From a checkpoint of a small transformer trained on Wikipedia.
Size: MLP 1280 GeGLU, 38M parameters.
Architecture: RMSNorm before and after each block, rotary positions, no biases in attention or MLP, tied embeddings, capped logits.
Training: 894M tokens, 13648 steps.
MLP neurons of a small language model. Each row is named by its layer, matrix (down: output weights) and neuron, and shows model dimensions 474-601. Each number is 500 + 40 x the weight over its row's rms, rounded and kept within 0 to 999. Numbers have three digits each. A neuron's up and down rows have the sign that makes its largest values positive.
A block is one neuron, or neurons of one layer that tend to fire together. After each block is what it responds to, as a language model described it from the Wikipedia text at the highest values.

L5.down78:544574530592453511533515494505464559434531456535447491532520525469442508475478561479568499514532524451482512559513518491505508448464449477457532508511495486628485492527519458470482500512558556476453536462555444502519545415478510498507457533448466466515530543438546393524514421451464431567556471518483505541499512540470444491495439449488563565483491523475461495511456475487514465427426
L5.down81:573456479439560528548503485535503566460450555469517465501506538509472448467500517454429505530510478522486544530490472470546438512486597515496475519449481504563475520491574515520526539501512466484524470432387529471482493483527504532578461512529496562449578513519551533472501441404480509527567516511424477473526481510477561349468538507533569510506506441550529505500564525600558443475512
L5.down331:520523442486518506500479414519556482523525536548490467554437449480497532506538507495472454504490448501551503518398525481517460485488454492507489509469456453496482463450555478437505487552519501505461515529575504481466469502515457553487577474408467492480504601483585452502481460495482552586533555462519454476502455452497464340460469542522475496466492481509495471471461443494557500529492
L5.down361:483444520531500533473531501557523462469486459472583570480510498575452450521485527529553473543532438496490528557478487543440496519473483481492547419476506514507491565548540553462580449534490436490429470492468463535522521457499503455430498508428535510483526580481532505548512468517501484506523564476435537507493468586537491428515514495544524569480495478550496511470464548496455531419501
Responds to: Pre-noun determiners and modifiers. Determiners, quantifiers and adjectives opening a noun phrase before its head noun, such as "such", "these", "many", "remaining", "earlier"; also weaker on "of", "to", "a".

L3.down44:473607503484527484577485582527531510511501540434481571531475492506512537524511499517495513524543467486457488516472504481453530509501478487482456456449358568451485567500534516514494527433527476474494501476440535504459468492488524530490431479438510584474464554483489515487482540537423478497410545485485516454479567501406463431513479494617525519469476533494494482510488556473407478426504
L3.down64:517431490469448513496545476530518515485463495492494521458521518545479464440406452560456481458459455482450479451521561498493464448496535506575539480528512419506474437504522494479475556464529440522517524471506492495475599513569498502491484505446451496516442490538495488484499528537473521587565488410504565543542461483513484448499441460473544523535538513516500535595551504542491505488494
L3.down80:519485499472466510443548490541521444585419569462494527478471555485468490522456515540407561499470411502497507516522522541450501480570489519524513532486494552554446509529495482535445560463486528498521450507568491540585518446457496501458472477511502498456512497518456496494545501551525479535506484522535506519498465456534489463463530427512526470555490481534481467527529533517496489520414
L3.down248:481434492505589496521503421441504474519537507469516514450538509475498517496544520472487503495530483470506460466514529517403488451555527482533479587521520539513578495562529504487502534485503494440504429469484533389505481512460472496622526501524528488507513461509543544455536529492489526508541506456480522491458454444572466431537451534485581377448512451478480486529497473511481485490435
L3.down270:444533496482472549508524609489501526569516507511459559501459454561512474501465499558542485472513509539507514454496518493551501470438522482592437504482477441621529468502494480480489524534501466521477516493453473467565488536507468492548536452486450462475505467505558490553575508504479461527551426459522542501452545564509463495475460503511492477471510525500550612500423503362541499484425
L3.down496:498565517445511497541498613567492485450524495541489518488516424455480568518471486497455490487523508536574446522541532496524451490478465500519505524543522434515541503548527494561458566550581476512553439418508554498539509493548511482542469542501445529549547466578559491435527566511515485531519530576464562484454572567542492414495454474497515484509495505572474518484485515486531528458506
L3.down663:490503460423381466494454442542534521467444514460549531515453467556472500548527519466505494459415466452528492450592528484450503494506513513510476554490484511531505493522513588500512525511528536512416491516477528500455453444480471462453547467561478522518546527448455486499496455537470493446626463495460595524562465504527483454510456508506534419532474516528519560459537599538494488485515
L3.down1204:504562511495521524534507537467488515553491500485500435452454540506497576505516477509578500472440464473481439554502509492512498479524535502518520489506365481544488570573476451484429520546525486488483539553504552497499561540457487475538495523524480475514529474467561519558551612559429503494484522485519564548531443486505532568457448519517499457419501494458483572485573492522512567494467
Responds to: Distributive determiner each. Mostly each right after a preposition (for each, to each, at each), and less strongly other determiners such as this, some, one, plus word-final suffixes like -ers, -ing.

L3.down236:518474504527552502561471586528488465448499655470481553487535466554434551505531480501534514502452542491473426527520501532554448528569507514552498513463497506518525488535500448500541504439452464522472470456498507488433537478494500495484459428503495530478530434451544511539438490478478518477439462471483499524505497541434445433552496492529610521463515486522482520470565538486463483490519
L3.down324:518516508557425493507555508546450460403490506509460468483473462465476482467531519508507535518463515498454480488503560499548547413579507524495470464528430504562514441490448484442478515480523502584467492489470483439493520463438464571539518508497517511509502431480484495586465487416503511493522534500498439544520497520490572551566449457499519526473545515490447572524528550498493484532438
L3.down345:497542482512481520500576533498619558490555464439522490487486518497565514479473514539474477463546499492474474514483480495515467491527482452455514519490462477479515493480412522435477410546424514488424520508591460538569494468445591509427470546446480438500513494464510472483536528519484430458461520479550518450488605491418477545470536467457552451409514536534450491478392526475553512579487
L3.down364:460527502560525445469508496572539472531478550520408473524450514551569517486456474489454478513455491506568481481431481432495509537455476520461497508414353496504467429469559511464530520432512443477470446463435534499540478502492403578561575514521503512503442533457541529465508576471542499520460534455580474478533540468598512537497521529473511485440470424555508447471489539504585456505535
L3.down545:502491498439480475512535548516530478509480427526510578596543512534452469471464524467558517543494513522369534525491530488550449473484577491453501460529500525558523453504457521415547502509444450543513525420507421509383560512473528520499466562448512560477497539520498465594473546481510483459448514526516529467455493524464555484445475580507470509487503516478501515503554484446446524480480
L3.down907:512566414520491538449480503528465412510498512529488473467527489490586484495529591538538522486512475536528512482561520477606494415500467486562448487467425527488459508480559555472510533504550449483530485491583515493528493434478475537479559483506443507484446518436492470525429570575544554472477559502511510493499519543482508539511441521502451510432433564524477481456514549537545508504497
L3.down1094:467511496565533521426497517459518535497471471439473607421491483474573489527556517531495497476513467512452443470534498589499558537558443462539494504547446501507454482504467540504522550461471491501488509500576515514519552473487483472518523513575545532489501461478470463551570414558526439473473569485449470479535529473468568527499502548524454465500502588509481455525478524577465533470530
L3.down1271:520540497493515513498451535509532483551551485469512522482497498562480507476554516518572443463562543543450484448434549511504463481494506453529495489479525495475538505501500521443520511545484493476448469483445521459602515577472528524481454493481519459499522541462561446450582478475420530462469464536419496506488515567526539503529531552520483515496520476590455540474528599528496501549466
Responds to: Start of proper names. Capitalized first word-piece of a proper name, often a place or person, after a preposition or comma, like At(hens), Const(antine), Po(mpey).

L3.down373:514620479416486509519509576474496434482563485458438509463536524442496446502545490491473460474485520505549536379489466512490506538467481562498476535540430540511491522505482466479478484567487521562589449506595430452476496478575517476495449504505519492462533477457497526457485520429544485552494463473482482429460541549467562471496603471490542435501565489488475547534508492463462511512572
L3.down375:424538484466503495549513438507461488443470508486522517475522543474528465503460482519539494475543571470458553531522603467501487545503400533519527429532579532522468522506512513478414486459444408487536496519465451453471501470448518520513443530525487439521492455489496494439498595498478488509473436453537491510472486512538469479462488565532481462502504508484512506467484520515498516519465
L3.down399:510473504504451408494496510535515496555476528454523605422515504495438504482498506494516488449466529489545509461490485524524484513530504497494522464498492471579487511482501508498536526508487537525501559386534492517547478512506493512529519554462487449523409514459505434486498496468537500554517510532475373537458565495427482513468503585519522507518485550469517549558488501465544478536426
L3.down557:429490536541500530482550539448519463544496530471444546486483394490493520551469445485442525528513526496456530456502471438525504538544541443518505502553524527496485448513481517458496522534481540511507455444456420544520434454510481449546574502505521463495473562539524520492546441470547483466489525525500471507499493458431471442480441496497533536508481481487503560537548507499494463481470
L3.down724:523498499511509463491492545517540503541521471471479412487480509581454498430526498493493439492544509539549492513583520461475492419494465560558503523497457483533436489494510443517515508462471465552518467528534539511520529455604459524482444483447453478439450452432517502509482523512561467545517449547526473524480552493514519407499442512529465550507505480557535470448498538466503492449509
L3.down1020:460431582478472523441539460521486529507456517495508502501513480541514447459513529544455433476409429481492506527454447450462559532501512489451568493526530559512471500514537487494544552522569486475506570529492551554540502559538515506506448401496477453501528433478488493526534469528510487462509409471445480509493571543493490461469463549441494507484575528511459524479535524457462458514533
L3.down1107:541515510444517518502535513454485521502501508451520503466454451492527527514521501481447520474513525492585508482470466476509521555554485468423529506587555517558479515544487445516453583483536489466478556537552474557547503572487439629486474534451479447463516487503526486537508474508503444506535550517562476497493504454447493483537470461550501535542498525460496498426502474477514488502448
L3.down1200:502495551448521541510516517515525502461529555518517524516544551492440519497424531584524511466508426485465481540461545544519436430504478468544527557553517500492452520536505487413512484525505457504498501492514472489482505530571502450491523512439502485510507564515517504527512446572585410482485415551554527489533554521476564402548520486553477547461523516510510480528488490528439518512483
Responds to: Coordinate degree signs. Degree sign after decimal longitude in coordinate strings (120.498884°W); also table separator pipes and prepositions after nouns (review of, book about).

L4.down650:492593543474520457511490524490569573558437539507416505486493545553528454485561498475545502535520433436448516485511497536502537519515527547466474476474504546576484526489520463472470478507521488503531560516457508519448540525504530519431474517513512455470557497529541536507457518443489535437508523505441467524573582501530467476445493482460498560523496477477515473407514452451506570427548
L4.down1166:452419499517466495550514528422499489505484420473464500452551501512461514489478474523450455487476453479513481470555427532517527490488540520551511504528464508472531524555513498516458570460575521525467424467473468545453526543546525471544487514509462525449562507510481539449480493463561513528555550494515511453542549418549515503543547448524489477485442498502453481491477521479502511492489
Responds to: Noun-completing final pieces. Final word pieces that complete a multi-token noun, often for events like uprisings or disasters, e.g. upris-ing, Treat-y, earthqu-ake, harass-ment.

L3.down43:538467542565528506463507541468517486522556504479434508550533559535447440529477457469430458553529585460504508504507466501590504552563535550521525407489512422479557501407459513424521513480504493502520515471471549491507491519451464463490471506495489509473505449515506515537456496416493523500524541513516430505438478467524465472448519478492562505475546486467567598463507533497493532457497
L3.down206:527492505511539482499495486542565529481527560553492486550511488555544530538479497441456469530482444589499489488564541519507492460510481459481569471515509503390540541566488554425539591503553467436475470478550506450493466543507420505507519576596538511459468556492491446479463426470510477556462488506504487588453503518492483409463506463470467446476530551484494498467518471529519501517495
L3.down336:475506525475442459492493507476473479529462499559534474424498465538475517462503509484623455507547417546481495426375492517427477456527524436528519491506559527499518462476450477520490561546530572491463495527500559429451428435526561494551533492441489456562485479507486546552486504473573433502572497457513473507476427508535481428478510431456458478489537568503415455526555515516449438536466
L3.down451:498566479587537560530523577493456480501449436490482515542482442541492551503527549531527506509532493519504578542541528457506559531468506518516486518487554441419508546479501496471469539490557473523544477533437471468481476522486514551527499491521427572489456530499522534515547451548463468518548504514498498467507553542523524426488508364519599516453510503444507519454548499542531565568496
L3.down622:491509519504549493525510506515501412544571458526513491505521495521464479534503470444506458439507564539552503527475500447444466474505412503531498581532538516583494476586498494503556504457530481496459471465529531469498484488452468461492474554407455482501530502493500501511543507510522528541517539518527512527560525564468523454510546436476549553464495456545509492531524554505604516439516
L3.down737:529427463532540539499467468413499441528488439547487510489466551460542488497564478535566516521477490435474505474556478515469473546405551471500494484493503449515544458474483508459498492511441505505539483460533516475482388566466520483431475450564524547440475454488525489475455490477512433374450470462494533518522438572493515536429482492516428495567512546553516510451552499550547463532462
L3.down870:519487466522503476526437549524527491534464466508524482492485479441516510542490458504494479532489528466509473535583538498574489583505383498518551407490523472518488525499499487474503530464536521529534537482498497483509499495577498472493450457561522484396453408462478496511601535449498548574616515465551536450492477485540395449513504408496536497525473482503531560481449515562547494496470
L3.down970:498517507510508517476446466446603506501450408520499573472507540439560477483430507511518460519556536533554458497490533464490557483493485610486490473601512461539507474527502539490442498482476425459501472465558486484521522592487467544559512510492546475458530454475495467498527476498527553583563457541589460526445541497497434428509497448458531501474500459501445509504479424471565491543448
Responds to: List-joining conjunctions. Fires on "and", "or", "&" or the comma placed after a list item, and on plural endings of list nouns, as in "costumes and effects", "data, insights and".

L4.down439:443482517554555498522448564459479501441481481503470485432477506490468547565474488615504517460546467455478561535552519410517517490553548463538461538520540516518413464528515561512440508491491464559474540525445517486484464556454486519558540508502530477482446512444476487471482463529516413477487466503548470550527463510447561426431494453395503497506525524540530511472509507533565436472433
L4.down1262:521432425541446449475428521450510446525492539549500475464477466524458543438469446509535511485514460497539480435468461525566506505523579525543443505469576468493504512436427464538539476481512480520545454525500545470447502515541485547534461494473548516547483628521501537498530489470509471516554473487519499481514528460562519497490478505501454477495457510524527507433471597470482489489549
Responds to: Units after numbers. Unit abbreviations and words right after a number, such as oz, cu ft, km, mm, ″ in coordinates, months, acres; sometimes table pipes and "van der".

L4.down36:484485501520468494486530431537478465534568478477492455529505465536518508482467493492454428495533474578524515473428479499513458474506545484491475504450494492505479514411498518517511538497443385512480402490540539502538494513455465522470453521528496534619492511546434481566451493415459517534473494459516479543518467548489553546503497514460449533448567439495530452535490590479454515487566
L4.down1128:504486475472515533534514541482486524479475463514544525548542479519556569506480501461496514504536522508480430490440519455440503461531477517548505450457504488574473532459475550484485488477545453533475471554505524471444488488467466556495513516444555508509538537514405500534428516471523521424446456472556439510452514531453424547405469473458461495508483530477518485530494520466508528515516
Responds to: Name-initial tokens. First word-piece of a proper name (person, place, team) mid-sentence after a function word or comma, such as X(avier), Ak(hurst), Wi(gan).

L3.down66:529568489519504543528520590445588497570523446466505489509578463525531553545506537425465476480497463511564450493547409547447500465554523520519510562451523492434526522517473510551535524503478442573455521540539483478528549494510548466443502570446509413497553504543620471464460493444602581563537466503471573526423466451466590453584484492441510533476520580505545491535466452482495438498530
L3.down139:481478519503512540502535590525476507486459526506475505516561520493510619480478519536518519421466514490495499446580518543477517455494559487483491486466495511456544455401485422522452524526498461497540501541522461471500481493533425540546488468587559542535471520529466542555539529442550513508557542480456495431561402427523518507523536495472518454461493457446536539489538506548476487439560
L3.down360:524519469524583465523442477460533454459464475521505476530501498486469479494529518576562477536467458438521494476489494484470513532490510528476546442510524507473464440486508547484578496459542467542443505479518449482411448511455444519494528530473472494551454507480510445477438486552543466525554497573538501545483472463493467479476544445492502466451533542518451516475563457443560493491509
L3.down554:470505493499447529472474571419427522492576476552442545507497431525435491485489578511438520499568492386521472508519504496500622464471479520472510450432560492400532502474508489519535605477515491428536484472514477554537475513473464450559512473533369520515475543488462541490477524481590538501565527495555481507566461472563517487478505439488510446461521428487542450441506455516507544494506
L3.down733:531535411506517448480487476527482446502534469531510490538547453498520481540602482530485455445492424473525505528378546500500501482470536546607538515503535492459575508454573477518487591497483527445542535498538536500464487515545502497425458572514559408477492539483484543534498498445541494471583461513435509452522490496463485456486508509525475443452504461510473479518406543514524451514428
L3.down1017:545503531477539418530477454541445529557541536546429493543527496486569504479540426489555572528498473531457471448486541463519501530495527441481616556504473481533488500403523457472572523521516487493453479497449387500530508465529499517449549447514573479532478505488503517520507523470485561554531542471514514443528439490425426545573524487602567537501575554419511488492524511489464550471513
L3.down1089:509483442563507537398542497521458483460399482528497510501510509557447487516433516498539500531528457507556490448476505470571470559512548484541553510519588466462487527520518462478466472463501524518486534437465563493550501493427495485473400543484449488439498493454515472495530500530508439479450538573512523408468506484511507443486550439504446445490532549505496507507549491526500518474529
L3.down1260:520478519482477526515533529512523486435511497479521440483448455556558492485524427517457467468605498536534431514530556507437512506510478442507550524448516492490484548536499459495443470562561502493443542525504466534503482505533475566515536531485515471503531452452541443380580509549495540500529479448562452509548532488544566449493484506458493482547481520530420502537450490498461481465506
Responds to: Personal name boundary. Token ending a person's first name or starting the surname in full names, especially in lists and tables, e.g. Natali-e, John Smith, Andrzej Kra-.

L5.down55:473516553485516504474520442482499476456517547513566481486520602485478503542521515465439523459511576482535472499495497467508489488473490482531470524558478559506514477431507487509519431438488475510515541492490510469488501522462415543520466464530514504536500480556510423519539513527489550459503461490483502492496558446411426432585528506497511444489529549509505504510489540410529522494495
L5.down378:456436489419446488530528453477530468504530552460428524544454467457502520515443490470513565490484492535531456523452523498453612504480472536457543562505520508558480484472481488446476493472565458507486467440449464523533458473526489529453549492515436473572514520465440468475510485479498486529489454510477576571524555533507425447528546494466574488489582471557409525540499479507468506551468
L5.down969:456535477501454468455447527535498465530552470482440496511494523516535459529533449431461503525427555513537536521515495516499503472486498439449542496506549538502498542471483533538533565511529528534433542429523448439537535514525506555523471526575498438573531477579527426498489486471599549505470483423449595480475532493510486430530444478485511503424520479512530464544508445542414488501489
L5.down1184:518543550487512452474468538484489471481551526480443519458469536450446502482530494415415541435451582544416543542465472540436491477559514558491474548536476502487522514525542470468545556551514475529507458561513402496533503495482537478609573507528506470508481512524515473454497524447601523513488481478437488511457463467401524496550467509508568524542545539597460471545460448514409477463433
Responds to: Surname start after first name. The first token or an early piece of a surname right after a given name, in lists, tables, credits and prose, e.g. Russell, Ross(el), Paxt(on).

L4.down323:585557488514437517450366539508559509485516481488486506537511514517488470576568494555489498443472501502518576540467534480416482456469507479492402549556511465511436457456606488508504429490517489418458481506525447541495498566496499484535516497506479501482434466506545523477456530537493493541485542556526505485511499619504503429502496545518511530499505497459570541497454529564525481496524
L4.down620:511540533534453548495454462539505472478461499471436513463526537551487524507477453433474482452592451515528533409483508524468491537523443559438510497438569503468507476469473535524459538486592451542465551471463425534513479460459563519506503546488539540493545460499492494545492415504524514568474462550497500547471477527464423473506474504433490557501553473473509454458474467583512487506558
Responds to: Main-clause auxiliary after subject. Forms of be and have (was, is, were, had) right after a sentence or clause subject, often starting passives: "the firm was later", "he was paid".

L5.down549:520517461478455523560484437469568452459548606528501472538476448507469523447475535481447502452470485512533485496569460541455495480535457495508548502498522467508459555507445475481521437552519412569509580503456508450487523492493455457469516502494536611475536474481496504488526494536521483506565461486486496518446564526456544430524525469458488490487493526473500458522554523470520418487514
L5.down859:538492567525482514475442485546510491426486432495532514550503574465532459485468480496548490449566426563471534529531499486520518473487487462521457438544500546499517546583500525525503517492506432508528537507473517484470488440500483508378559529521457535451472469509608516501483531546502433494488526465540529403467562418488449430512551482451525510521548516465400503514509553584554503518558
L5.down1096:589487540489401503505527535515533560529478475589487526511531452546513500431500470449475516520437447527529498497513459563497452545452496517474555459475531529551471547506526466490517403526500515513468569539450465467439521477481508460448485401515490458534559472433489472511487436447527430475521497457526489475537569499524537532532501533492451497525562562542551577547447492496488460543545
L5.down1178:570472477519509565501501451484463446489506555489476469528452561478524474418452475546435479513536542462524536484383500565521491477518465594470501524507516459525508486499502469491477543439566439515552450446517489466489531516483543496502501519498495505527539487560409487447499523507511479426513494515468524439477519493418482398516444428554547480463491462434524494495499467495528523473439
Responds to: Coordinating conjunction "and". The word "and" joining nouns, list items or clauses, often after a comma, e.g. "obstetrics and gynecology", "visited ruins here and described".

L3.down8:517482516526555434470465587479501549462529601516573527525534457539400498573526488476477457503485579521461507557511510500494597557490491531544589392451485521468531521475475464480521445498473518500520491456470495496584451551543445474483487486512437527560429483528469448522527515511458546488503471435460448495467492438511542425533526478499457593581484535506580513477572510537481570531487
L3.down174:467531462524562529510476516536455543461423532468478531602523507481432482511511482585510576566454468497466481406469535516473506512542517519505471563495518446448496474471469461520440504523540480498491484560525492530404544572513453464516464518505526520472488438491518532564505487451500487524471546528540532511517495504532447452486520492439473556447506436461473528458476537478539517408531
L3.down191:450490464518502519556513522507517458470489475532542505525613458480476510529495431577498488510448479519487460515473570519466526524529577501507542530517481548519533529484532536516534549522487462511541543510484487473507502504531509506514453508563530526485546522450529571537440494429455494477511460485498520440535505484478536533483559515511528478490507492475589488492477510520469544522544
L3.down420:559519546511534559462469565443455536504532534539580560547481525501466500496423462509517413485517495483458485524419424520537480411443520529564432517533485504517527434487489458463504517584534492456566524433542546465540503507479462485500524494519492502494488443528571527553462442513536454478527512444563584511524562493588429401515488532501529514592492477524533484464532593483489450516513
L3.down750:508533502503490463512476539462466585490423587463524480555491520432499475508471484543529513505466502479542510480433443406532481467500475507542531494507500479425584480557488499558480515535561394612466516495464457595551507500546471436528425437537468505573484471517485501471447468447540482471459495466557540527504415520501477524472610568457505491493540461463467482528502421464498565542535
L3.down839:479476417462492504472384509509471546461426472511514517521528519521424532482406469485502472529514412471520553514502548532461470577469538424481520565477527499488485490482443534514556523473491483519548506534445463514490549501521546476482508559636433459524453506540502505491498456489531411468518483544593533532537519513434465509502476546466513523502491476487534485499481515535465506511460
L3.down855:541520469497605531418413514497481481489467562447493526467512520559465491508443475469433455447495498563514472505540537533466479490529515476517495411538522473509571404469457490535451429481505505518453471509490442534507494486531530534502520551477545494532421543557509509488533478526487556585490465490515548500521396530547521501532500504504499534504450491489535533461528541493453500536462
L3.down934:561540489444579465398472512472482535525449546478485418457519491524512435499509463474503456498564438487470455473514593513518424479506519458440558486495468470505499461513538531456487496495505486512471469516529531468517521433449487544561550482459511464548446530526511461498447551591520539438444480533503577479569537590551445438521493487553467556550420508513460558551436454516433537534603
Responds to: End of proper names. The token right after a multi-word proper name, mostly organization or institution names, such as is, an opening bracket for an acronym, a comma, or, was.

L5.down69:425516526457498531521528492486469448461531569509504455465524452561483491505457508506508490492433531559460568499488531523545617537515494371477431496513509465582511494458535490525565512459505437450552469513516528505517483571588512514498425495529469528525489542483485535436541507479430499516478520480548499483464450490503521386515452492486497468594486479579547506574486472531564445524458
L5.down349:527444547505531492527524471425502545549492486526522499514478503495500512555564526550431517503475535512495501538500515471531531591554501528532509448457544474523464476519514443419536537470523520507582506481451467488505503520533519572490382507586468529538460480492525480509530471449472504537526495482464553542525512542427514451559528473492448507518477544551498540438545537518488560514533
L5.down1113:462465529501467525539521548500483414557466521513516476450512484530542524502498486481512547463493427482477503487457497529563523481517542520532469544479541555553486495499483576446489439426604487479461516496506529493478548564492505536445481544455482524459517391483520524511489508527495540526494529510564526471474433482494520366503476486532416464493416495465425485575521477496526536534460
L5.down1118:520544522453513479391501486496531507470485592503489489511525440474470568471432420506480442500470484541556513556553433522538497609525580537518540521447540498469505484490477470399526526460504512486519510511508446471525488525502488438426470450518510545478534476434449461490487417549484539525448477441519582467451551500530534398517500568476510527514509572492515539471529455538513435515513
Responds to: List-separating commas. Commas between items in a list or series, often just before the final item or "and", as in "Macy's, Von Maur" or "Serena, Clemont".

L4.down673:516497584515511456462391452489559471516540468452612457534491497490491507447529454539449592590428470503548520537510504565538406449531483425524530526552600498506532519512466511552547512502472481539490444449533525510582512520552461450501477580519535470567485552464512436514568481507510426507503468457471506506448488429539522627476512462522496643444512479495513471538484499493492491513495
L4.down937:532583514444524421568474524539524427488511435469475486547479507514514449524454524546491486531429456515509461529505447522476473490509515507454590496530610492454444513525500522497522507499513460465469516507534469445518493513541478526491526471472500467529536515502507482453609495497524523532519424447481567570443552498446463523518527497489592513481519496544534585540514477465447437500548
Responds to: Surname first pieces. First word-piece of a person's surname right after their given name, in lists, credits and prose, e.g. Mc in McSally, Holl in Hollande, Far in Farrell.

L3.down57:535585553455530481412563500503479487516470527541548442480492511458511501586450460535482467490541527525479594449472462552485476493541486471400587471521482463510498470493507554479475440467493543473514516539529412495520463486553493478563481495529518516506585472492481500486422550508483453553563517527517519467487462493507468468480569550547514500524475490509534527537424477497482480470551
L3.down140:536509583556445544489464551519487508449447423451470496493555500484463396482510529455432489493519561562423557458452470513492506439560506494449486489506481560486478523463483532483508476523418499491424431504424409543505521451462527499540459472558507454461562463523513505513519492491445467517517497491487556497457497512499538483531537446467511577552504511570446424453505531522474504489527
L3.down423:485480424451515445575470450533532505457473474472521543443485498479488436550454509539501504439528531532413535533472461519561447434559488482568534514440552481448541527515487516554527427529467530492495612475471484450547473509513466432449490541501529449458563495439505482507486452460436540534466532502456447490488550474554505399452569493484545521443514522424486493470487488483542493459438
L3.down850:533526512547483503486463479506543482547551515519518483508498451441568477441473443532514485479550584420538538538420475483528506530482441426549464505505526458543534497505406513462474509487501461515510490618427515436530542504487487448489466492498489512412529505514536461476452539557471516525506397456517449494483449527513505425478475530518628563456488548532584547454490518527469469467484
L3.down978:507444488454548485508517503511469510457566497502445500513550499441456521459515497517547540505577522441513468511591520499519496496505523462534459505478537525459480469452558486433486455474527472468547483535482533419483504552465534525440522496514446480427517527531554473494540514484499586496492512470517525494476499525449399486463519488488531488485491551488529505493450505574471480466531
L3.down1121:497467487453494511462563508475483451465450499517513444490487530576540508453518476502486463492541502547465590533543525450468540525499480575531552514462458469490487502520481515509508507508449567510527512531451511557512515566505487545490492476473493549486608560456503530428448462493551510538513559519485440612568500460462462446461461472500523532548474470543473571581397505483475488439447
L3.down1129:555470541481470527464511514502471480472489475482466543488507461516514503455545476498524496532474484553509498475424401424559479455433490512507524563515508519527444511493508542484465534519426531506464460536486488614483527419546496556548470520455485484513592471498538518512495539541476452523496536488472472489459490541434533520482465437483520521423477485615502450475502473472498479482470
L3.down1134:541560441533461558488545489449486497523575490471454480457556477519594542477508467509463524515579492454424493505470504539494514450489565444483508514504514472568498484561498479558498483466496502499496481538490469409496540486477512506456589472453492455483459421484492459488542532484466540491506488477511523578480552525463525476498550497571530574509483538539556493532457533494490555500538
Responds to: Word-completing final fragments. Final word-piece that completes a word split into several tokens, in any prose or tables, such as floodpl-ain, despa-ir, Prejudi-ce.

L5.down175:610500523486534585534519494595459472440485496445505494450403517516591517488527534511458432499452488532552496489419493476554490495461490515575505500516525522453463460486526491461535481561518505553508450499556472490492458465542537523465446458460510526493553427598499551441485546486577470563446465475533466461480531568489485463491452524540561482495535442520542588446540410529433446564514
L5.down470:482501418465501489491492545494546459546478458530434513496431438534448578493455468518484473471528505445524500561441461557542465526549430474471568522415525525484499551541498569452462513509470421487509443434548528538521498494482513467542500502515539520428487489416480470603506530502521503458491410536558544553515467485563508503568493543463471510465523513499597497459482543490556450562524
L5.down878:489483427528538506522491530549480507468502517491480501556551577433582503491494460476518458547500498462460509489468479569481486454568539485557551546522493519521531508478501488586473499516519525498481468422556488505490522508465442431545519449502557535487487456458552516550530543517526465514498468537547512480456493495532529521507440449472491496569522441495571460479506515465519381530473
L5.down993:461452499442461546536468498507517485506453534496455466500490523503500515507508533536485477512540590539549421556462423522557534433482530499547516474499466432466509513583572496402430479466507545531567497511570481536488554483468539463524511486520546468493441517478538448479468496547527485420477456504471527455479475449507524543473549566560498512461475496463495550508499530497471543536467
Responds to: Multi-word name pieces. Word pieces inside capitalized multi-word names, titles and terms, e.g. Cultural Revolution, New Age, Space Launch Complex, Middle Jurassic, Spanish.